Weights of a small transformer language model.
Architecture: RMSNorm before each block, rotary positions, no biases in attention or MLP, tied embeddings.
Training: a variant of Muon for these matrices, 1332M tokens.
MLP neurons of a small language model. Each row is named by its layer, matrix (gate and up: input weights) and neuron, and shows model dimensions 32-159. Each number is 128 + 32 x the weight over its row's rms, rounded and kept within 0 to 255. Numbers have three digits each. A neuron's up and down rows have the sign that makes its largest values positive.
After each neuron's rows, "fires in" lists the words (lower case) most often at its 100 highest values on Wikipedia text that the model never trained on; "fires on" lists the tokens most often at its 100 highest values on Wikipedia text that the model never trained on.

L10.gate230:114129173146184153096128159129125124138095115116131056139109143100187197128108152145030099130168173135119131109151122095127156113161098211115159173134128104137145155176163042095176181085180119142138091083163161210146138086112167142122095136098071092135151098158079119087096057109108147130108073139187167093131084157129164122145121114100101138112079173153104137153110093098135101218160
L10.up230:088077164155190177156116122095143116138148116098094147132133090141100150084132127106115134148144121072164131105121146105076127206090098118099130155103122140109099129154161069094059114175135068132135162088173117152144117117066122173111072199088117134114104125127140115176095126106168160157099054135131162099124155149119119136155138113090116106094099147110098190103114131045096101115134
fires in: "all", "the", "of"
fires on: " all", "me", " All", " the", " of"

L10.gate273:149154121183175124103127096186131155114072094097048109081129133121164133097124154116070118144152171156091104105105103111127145086101059171171107147100121139121153172110132146098126139201147131157069136160126140086111139099175146191095110172059151090161166166095120169093155122154135121113123086148144109132150108070145116112149092152107190152185130075095143068166085083127185126126148
L10.up273:168100114114152128093083141085124185115154153090107127072116107103106145179083086130192122148123167139149139071063102126149163171131166126160107114153156156086148089150113164152157120146085165185089135101172164084117088148040133191163163160142153100096128135166166106160130096125156170181172077156079128138174146108135090190083089108105125167099141152166151097138126075101113115113112
fires in: "or", "and", "a", "which"
fires on: " or", " and", " a", " which"

L2.gate259:137143110134148098118072122110130149114132102177126149152117138178093142102165194084150161088117120137125092114149082099088103091145125143199144176192156108136125128159115125194084147136154086094114126143095138132141121094125119161112161108102100165168157165180134151143115191148161162148074109127163139137118112135111138143129125170175123171116124084109124125134097127100106153145182
L2.up259:172119068110135161126099135103154153119157032125047163096128158136143160204139183093143138052124139116111140117170126143128135144126128136129173134128187108129120072165124192122100109099081127142100060133116157087147117071071169111200117127063129082113125108143099186124128110099136120142108184168115182080112149124147129112098169089138136094087095127128166056125125134077128146135137
fires in: "town", "city", "community", "island", "man", "camp"
fires on: " town", " city", " community", " Man", " island", " camp"

L2.gate222:141175127140161137162172140125117155112186130181179109137074142124137203157085190123127090119168132103130131143106129116088091122076120083191189160152140158099110145159091129103137091130124135057151118112114033168120168171119128091118108152129097098159128192125093103109142178162116113174094177172193075109137131085065147172160166150155164121118104137069188129145134116095155138158137
L2.up222:140143187151094079125093104132105161133138143122122141085114148123144108131147118160149149167167117122116133139113099089179151141068245095131088090096151044130042104129123162163122098114115129164145138158142114126079126125141120105137148140126110120103193153156117071118063094080161172149137139116099109110078126125143128154123030094117143107103139131176118134117117130192172110135146
fires in: "h", "2026", "2024", "2025", "26", "húrin"
fires on: " H", "ar", " 2024", " 2026", " 2025", " h"

L5.gate393:108122160207117164073123109121116155153066076157137117106092131087156122058113098107189081109145105143136092139120127123174140136104125095165119120127145140082124153102168118161103170133155091104108129098201128113125129121121075132073134103154161157131153120190123124208111183171130164184090130181148130130101140103136094181157125076182127113098072102132134131100134133164148149105126
L5.up393:160074065096152138101145113119139108178115097192131095160153168096115131197153118126062168167064098112159088148124049182144113184151142128145068084103112176165106097177114152152135147050120062102146093084090187100116110104110158145108125105151183161205121157077187138116166131162080130136134117111169130134145110088132150095081146108106112106143068092158097110103117140197117118147124
fires in: "city", "player"
fires on: " City", " city", " Player"

L10.gate126:097074070189155136104117093115118100100109096166114135167087140115139140126094157136086150089084115208160147154126173154142160123115122155057164125114133192146117108095059139041144132117118138155120142137128102112123136147133168140110115138150178102146111155115077142182135096140130139189086119097154125112069147113078093051132125196061076096071179163144149181146144162177101152098144
L10.up126:163159064122183136083130138165105092098083088090154110138096126109100181153195104148122169152134082154102140090118137138116125116114122204138167077174050088088151132151145042123129087106127144187116186111161120140124171091148151129136135097108132106113115195115163201117171137102128132143158098140169119135105146102094122141165112127115210096147134111165177122095146063121119154125087
fires in: "a", "the"
fires on: " a", " the"

L3.gate378:163120117124065103124102082150082115142110250127162102107121109103130133114166135104160139138095134117152072075130135117086148178138107093103149083178100184122082172104129151165081153135100063088130171134093126168108152186125074172114142162073112168134177150150123126137107076133100144137114094126079072167090147190088179152131193079081144201145152106046125118154095168108087121092129
L3.up378:133103052111063136120109154200092126138152117078120113157119137079127138118149130121114127077124112069130157178148114149059093158096153097107085134176149088172131113169146137113156134141102065136163077112125138141071096166133078100172182111071137112150116069162192159105118130124150132151116127129150092175201099139107142146137192165170144085132134121157157163167120145142122111054141
fires in: "c", "past", "casa", "current", "type"
fires on: " c", " past", " current", " type"

L3.gate333:124072178140077073135104145176106195163161077202127126120114174134061164177097193126171005099139074114152130150117108095128098114148176135115085170158160108129082152062130132155139112098131159118134100129156161084115094095163137137037057145087164055132120179121151125172153116133140138155124108100074192171100218073110127153155067127176122152089134125119062175118111121159163112164100
L3.up333:142130090049093171160088077140058118120152117112167144139073062122106186118137165088152142147158184149127114127186117114099149116163166147141123138129157120124151162105142133145133146117168106089114132079131088154121138110151178168133113121144183155164145060126094164112129184106158166153111102121198139177136161086115104111118137180138077172091100112110134149091158189075096116164133
fires in: "both", "many", "some", "general", "most", "however"
fires on: " both", " many", " Some", " general", " Both", " However"

L2.gate101:141123107166159140187141089150185183173097098164140147134109099146150119107139141147132106133105158071092135087118140152158177085135092071167148132143130161131141092103070096114127161198077112092097174146124172123101090104107114121081133107139074187199097159151119071164123123126194095077160141175111162121167189106103095132124168095081160118110143134129147137124093101142067091099087
L2.up101:197123132167164141092167119133131104105133086183138133114057086066141191115139153131157121105102126076140141054128112175142153114127120144174112132150104153043141122157115145105148191175118122132054132168124099150151159101110121084150137093127145140126084121173146133126092085126112102151139108078122188141139087109119130169088129156136112175053106190088104056144094072155169102083150
fires in: "cup", "sport", "racing", "railway", "battle"
fires on: " Cup", " Sport", " Racing", " Railway", " Battle"

L3.gate427:058187117090123173066086142154179065130147150099134183130146144100182088140218167160148116178122133098109144155119167147071162112151122155146038114184177143118117108131090129093126102182139120107109126120100101110124174140102105091156125071206115125191132124139154135157200101152120167164072125142096079121162122098114161130112219128158140124152150116080117129120144063132140072104153
L3.up427:124113130084133148111074192100142170084113127136061110074133156105141178162161133099177066101107104118064175090139118185177122103127128102125120163100176114127086143155065175116122074183155105170099079160166045126194153134075106116165091083123072134213083158124172070182137115154115129145127184131141131056138158118104177121125109095117100127175150166140122139088122071134125093165146
fires in: "in", "team", "stadium", "division", "park", "home"
fires on: " in", " Team", " Stadium", " Division", " Park"

L2.gate98:109160129103113157078074081131108126099155081133169162124143170105050127151107137120121132105171117138101125132152131091112058113128141163182107071059105156071114161151156187112135133133163094075118082137151089114092184154165120179105157083113153182155091093116146176073142087104116067130160089093093138152167107136111105144108124093139127164049086144146133066110144142097148190198111
L2.up98:076052103162113118140104135143126135091178099166180135122154099113122084143107114162155187155139156156124129152152091144160182133158128182175111160127110092046159133130105142057201081142116125082118104174144124095104145121152113121111162183114118122158120129116167148128180099060126134056056155092127102177143127182145123122165152101111105144129149149141126106065150066168087155123063
fires in: "part", "division", "season"
fires on: " part", " Division", " season", " sector", " Part"

L12.gate141:194131127171140140182118143115168096143111128091113110174114122138087115120175135140092141113180120112183133076079158093159118106194126175165091201102091166116153093150169144087127105119152150069164123118122143166142070117108127075142099124122161083106206058118145148106145105096118111142175140083121175120156105189163156072155173137116098127166176053129156120142120089144080162120125
L12.up141:150065119132143117136169135088128096105096097158129155116085116124116079181175099104137080153156148135158091131119160102068108117088114112064093128156085152066156138179159148128108168080119170118154038101151103136119167121085184122109100191114121085092114145201098127133095145090117096114115146131145180169144147154103147096136138156140115171064178082142178099117144144097128131117089
fires in: "the", "gained", "given", "held", "did", "lose"
fires on: " the", " gained", " given", " held", " did", " lose"

L2.gate134:158090120166149169125116084142128040082165169137103151011132086167152129153095086146150185130132096104159187120141148130080084141183108126173101157142122115099064116159126143104122111108111197092096104124111146104132127156084130121107131076119130098162187206093192104158132083134151137116118095118113104103104152120062217084114090096121166064096121149093110179141126150146144110113134
L2.up134:103101154150139204147125140056135156126179143125052167114149132150152072068109088104129132098171124101174153108114132152124172124163120088139075182165084179064107137145184063072150072111118160113148113119082119147138140144118125116098129127141086084149094088151109083111085115146106105117071135203152134098127170146147105143151089142138140134121123147089146127093113138201059176124149
fires in: "young", "personal", "year", "thoracefasciella", "goodyear", "senior"
fires on: " young", "year", "off", "race", "Personal", " senior"

L9.gate371:143136173108180121166115102135082109129073122151115083122127126113098145034133072095089125164164093123174126107196140097171152129103165152145186126119091162056187120078130153131162111132119145174131110162091161163079107145198117196152134139152147104148170174233108136148096126164135145103096139103121138135162121104078141090104096133127155162123107200182153160124100133080165226147178
L9.up371:104115179102176080091169085083076116120088133163098179040155124149139158107109144125112188126107090156087175154116155111218180083154134085128175111158089116116123140105129156166144130158080086107141126113133131136151108122129154137106059139174134118143141157096143104137162171127139111151111112149119106114074191128128118153153133101124094128108176126173138078176172094137134142077140
fires in: "or", "are", "and", "with"
fires on: " or", " are", " and", " with", " were", " to"

L9.gate78:143081135178136134132134143153181134103169106121084072074138148105069180114114147135109173124138159030119108182179111099190101087144053150169154097173162103110151160207143102050145165161143128127140127122116163072163089088114091124165128120100172155115161131101130117132128143113168188054119120162190212116138110163099088141157170077114164122117126107115152170120144167099159106098165
L9.up78:159126119138174071115113065128109129109134123109203163186065126095200114098145147143119140143083124171104111120102141133113122121081105136103136125116160086129150182135090156109146113158119196134184077098089072121114059095139121124112156117133097167135099129167141182164122134106133108098124107126136097127122144115089132160133120111157126075150048172094135157144159173102113154140130
fires in: "the"
fires on: " the", "The", " The"

L8.gate446:140175170129126096112157088144157136170095193181137112124168119113133163139112147134189133116105144101115122119141162105100176065145135141107193158096077108144108130127112118079092152118116151085091112144161195169108135113137134144119134143113135183147109112134117113126164166145167102087096156142099124131179128140069087129150055146086105174114120187086088094158158121172121105074119
L8.up446:122135125167190143125126060092142089112091168148087154156157165083091125075144123155068154106082127138157119126133154154197154096148057155070132068132125172134141107088116117124043144150145154086158169151150122155174140136128163107102159077194101176106092181144122102174180143145125134112157121195163095130109140116147125168103093145200107184123094169103141139102057093103120132159189
fires in: "year", "years", "while", "before", "later"
fires on: " years", " year", " while", " before", " later", " days"

L2.gate241:120097149058149107092150153155136081164055149134110135102196126143121146149092166109143087138117129107150128155120148198182188069155187156136167134131155173142174185133151142147126049137177165149118152136146136138166134126097154174120079109098091109122175145149160109139104113096056171218151155111155125090130115150166160109155178123141104129088149146137107093146121072146150053101129
L2.up241:136148141130220102188126170072152119130163120096141194135130084140113188162151118075177124063100143152114136117166156118092129128154146141144117087188156096085109146120060151101117149157155060124097162086071169087157153204144138114104116155133147189116154143154138119066136137159134095160102170094134160169128172106136166083135148049139159063063060112121167076124137128092131141146133
fires in: "key", "guelb", "guerchais", "composed", "know", "john"
fires on: " Gu", "key", " Di", " know", " composed"

L10.gate47:147124103074194138122066083174164099149145158138071103117164092129164125151110147066121129112116135163083113156169079136085165110169107092046095087080130150145184148141105093107098094111168202131075128053097129135153075168108194148122119119157127152147093111125124194150140144124138118172116141089110118131128067082116118125188125135167102151102153120053135096130150136112157131109123
L10.up47:119116123151198111106132161111072118120140071065078104080085150094112118111095127110150121099139148158077049163108105125136134135120101134159160151183090131147102076139196115159175195116142170129174180114158091148106139114127165134115148124189089114080111166152158157107129152108113129065156153136159146139078133172078122205130145085102149179059112126064113113101151147181062201141118
fires in: "the", "no", "official", "full"
fires on: " the", " no", " official", " full"

L10.gate411:159175103142136192122130125143101125132092129159093135178198147138183121122137177197108126078172114166156129097115135101176081082085137144131128070166141142124122158120185058078111135152168154119157141108101145153097148168166165149086135082129094114178097147072120119127115121129104136136197158125115111081124102109121153110102138193136115095096121120055131114056095116117145125127128
L10.up411:174083129158144141165146124159119178086068108112069117178175112151134146067115074093100102117037124108114164167126169144149101095081132110168149163185164116110134139148114129180077112128121204109121157100116121113096155070105176145077152132077102133134116144109176183101177119070142140099114167166131120127149093168079129147101103159165118188096178109178147122119169123170132120123070
fires in: "the", "two", "four", "los", "three"
fires on: " the", " two", " four", " Los", " three", " The"